From a checkpoint of a small transformer trained on Wikipedia.
Size: width 192, 8.21M parameters.
Architecture: LayerNorm before each block, learned positions, no biases in attention or MLP, tied embeddings.
MLP neurons of a small language model. Each row is named by its layer, matrix (up: input weights; down: output weights) and neuron, and shows model dimensions 48-175. Each number is 500 + 40 x the weight over its row's rms, rounded and kept within 0 to 999. Numbers have three digits each.
After each neuron's rows, "fires on" lists the tokens most often at its 100 highest values on Wikipedia text that the model never trained on; "fires after" lists the tokens most often just before its 100 highest values on Wikipedia text that the model never trained on.

L6.up440:493478548454497520422497448467508558536543483484446528530538433469538504555530453511477515543435531510542494531524499534476467504541455582499448426526533520553503607528455537481607536489510501483464554478499519421531520489506532453449546452415457485481441480470554475494511506521455475441486460583535501525501529492532553489519551483479509481485536480535443417521537561583526483540497
L6.down440:475497463459489484544522538414513527491425483558477508516494508480514498458506491537446462494509460547530467485501488451447579489532496517508483454559544521472513549526458432486520523492387442414561514569474462473567452531456401488467508506452485484400445462526489535508505582431578603547478579542557508506482515504511481588415537486536471452441534518462493534522518523468487514564556
fires on: "el", "o", "pl", ".S", "cl"
fires after: " U", " T", " Cy", " ag", " Rh"

L9.up750:449456486579498602500506599535465493519540541559563504502531503512459489453523484557507417438493483557530484564526491483504524490467538471556489490414471519498538443514462544503527522390491600513494454528558473507450512506515461512488414520548548495469471438542469543443470475446539508491441535467460503472485494496513535504555502501479489518422452550542525535490441423490599438478531
L9.down750:440525459539522481530495506529496471506575484426539470528534474598525502482519533483565473500547445508542575483488521531516473494530458516507500533474453543435488552515498548511450496532500545530534524519597523513488481559498518475467485429421505541459462503475513522485469489556442507480490447556505459481557484467475426469442490479541500557547447518497551522534558499461492481565466
fires on: "5", " of", "8", "6", "ld", "in"
fires after: "0", " P", " Ministry", "1", "M", "2"

L9.up429:610516511429473572502400506580496445506509569525524446515479482486471526458465487447503460546484522552484542518543477444472502592532517521544496456515505472501386519506554537526539479464502469550475474530535520539470535554458535419491529483515548430532564460505497459465546547558495488546519478494467480568422510471548435543513459444519462450526573486554483454489565539477503565440477
L9.down429:426404552522538500543477523556541430529484473483509473523484489422478473522563507575503521488515507458551423455558494498475490451472510419465510443525437552571455458544499446494540533528571534526470468494493521490501503531508539479456553464485467520527521517453454583468470498419494513482509386536432553455488442568542442516467527442523494497509480526477472509525456469591518422442488
fires on: "1", "3", "2", "4"
fires after: " ", ".", "1", "5"

L9.up761:505500547455573512470456443479556497503556529444463484465468449443448518494499503433499520458448464511482511461499559498469496588480489503525590491534461499557551528565530494437476490526500467562478456474478464519517508571526521360553505548493488463489518464486491454513544516527428506543547475426501466487514473533499500463546496547512497575424475492517487488442516499508515513482460
L9.down761:565436540489551562526462557508498451510543435521500485476529472560500539494462528461518454546448501469464515526500481530508541462504519483523463513518504532424385543479455511504500506468554475436472561563479535451532557490494484584501567462582468479419511564503475482529403533455536418480525496535482505541404537467467502497468503449491426504559490554485487471590559490451477531485531
fires on: "0", "1", "2", " a", "3", "D"
fires after: "1", " result", " G", "9", "|"

L8.up805:504490506502459524444488463518539451477507544460486440396567586542445530520423517437535504546480479481502510491486454504481530493548470476464466547520451463552477505524565501492491460428451511504404485473524510543494477480543550515451458526457497508462564516594491474536538520515460471577525442514549485491533499489503505563505473545500414518535519460514487478482557449465487493479520
L8.down805:565430476535494565521512489508515460535482465530508490501512468484463503499533428547538504573467516509478472504555478471492506545491531508428485519527478496430516510444506536557507544529584496476538496450526456500469515497559558484534530388435477559574532481435521530518508460387448471533514484564423538537449410509458527498534499498527519535483498489538555527447429496514497544441445
fires on: "2", "1", "3", " ", "at", "ach"
fires after: " ", " re", "1", " January"

L9.up34:515531524465526445512524545475486438470543514489566451439471495489484514540494460542457470457556520435615512510499507514567530488452435499482457537463526499523463513477460477553506507423436498444472462501531491538475535432492541515441511555531420504518538481494485543453435480465533479430529523569529501511574483500476511477540480495542502479510525521500493506513493508532495461488439
L9.down34:460566493468418507474481487441515503536551473429524499457519485543473476473527551520486466474379462544521473514500468503495491492477504496519537525525520459591535442537550409519510522500509614545516505445507497535507484548545444501508521551465465470502424539527515498574514522631485475440469429463480447508482517481446481528490463528485535540474493558531484496437435445553549511543512
fires on: " |", "8", "4", "5", " h"
fires after: "1", "2", "3", "7", "8", "4"

L4.up26:460534522545549386460524560495491454490518473468552511513472469468604539452515502502587536528448529478555478453533513507449565500531433586519452485520540508434454526564587513470512491507432565508513530486541434549511540490488495414483477489496496497506514485535449530464522526460513545486539486498476515504517438546510488511498520521504457500483468490507508480448527496605573570441419
L4.down26:524531532525571543494486460464469439513456471474528527504507463352524474482496471543532512480466570515512423523536505520502544530514458469465458492519506539468447537483495488559506462457467511511465462473570469499477568418456495473545522417506540498453607492511444525511522469436485548467533499494561499448518498507555442541471477521528522494505382470568436460451588474571440559500558
fires on: " St", ".S", "isc", "ther", "cl", ".C"
fires after: "-", "|", " U", " Bro", " Cy", "U"

L8.up505:490495485578564454520444553553525505480499470515524461559461522491499534475462523587410542505571498546567512480559470518547468524502395451530515458499514513517563494556568523479510495550526511548531405441504467477560486519562438422483443517482486506503520433472567504521498513512476513439440532541499505453538520453436563481590501519498598471470532501413506456550500504476518551508526
L8.down505:500541534511515502491475498580489517494474492572532495488423518511517494466521555477506527505519531546512536512552490460497520511500566437513504489465463447533519493492490445512471437506510569502432471538538525542512429515532499559484468502555445511480552576462527421526435516496530559543483541537451438560428545521437444485496518497557508482450483478551519539458520529442544477468485
fires on: ".", " km", " |", " (", " m"
fires after: "2", "1", "0", "4", "9", "8"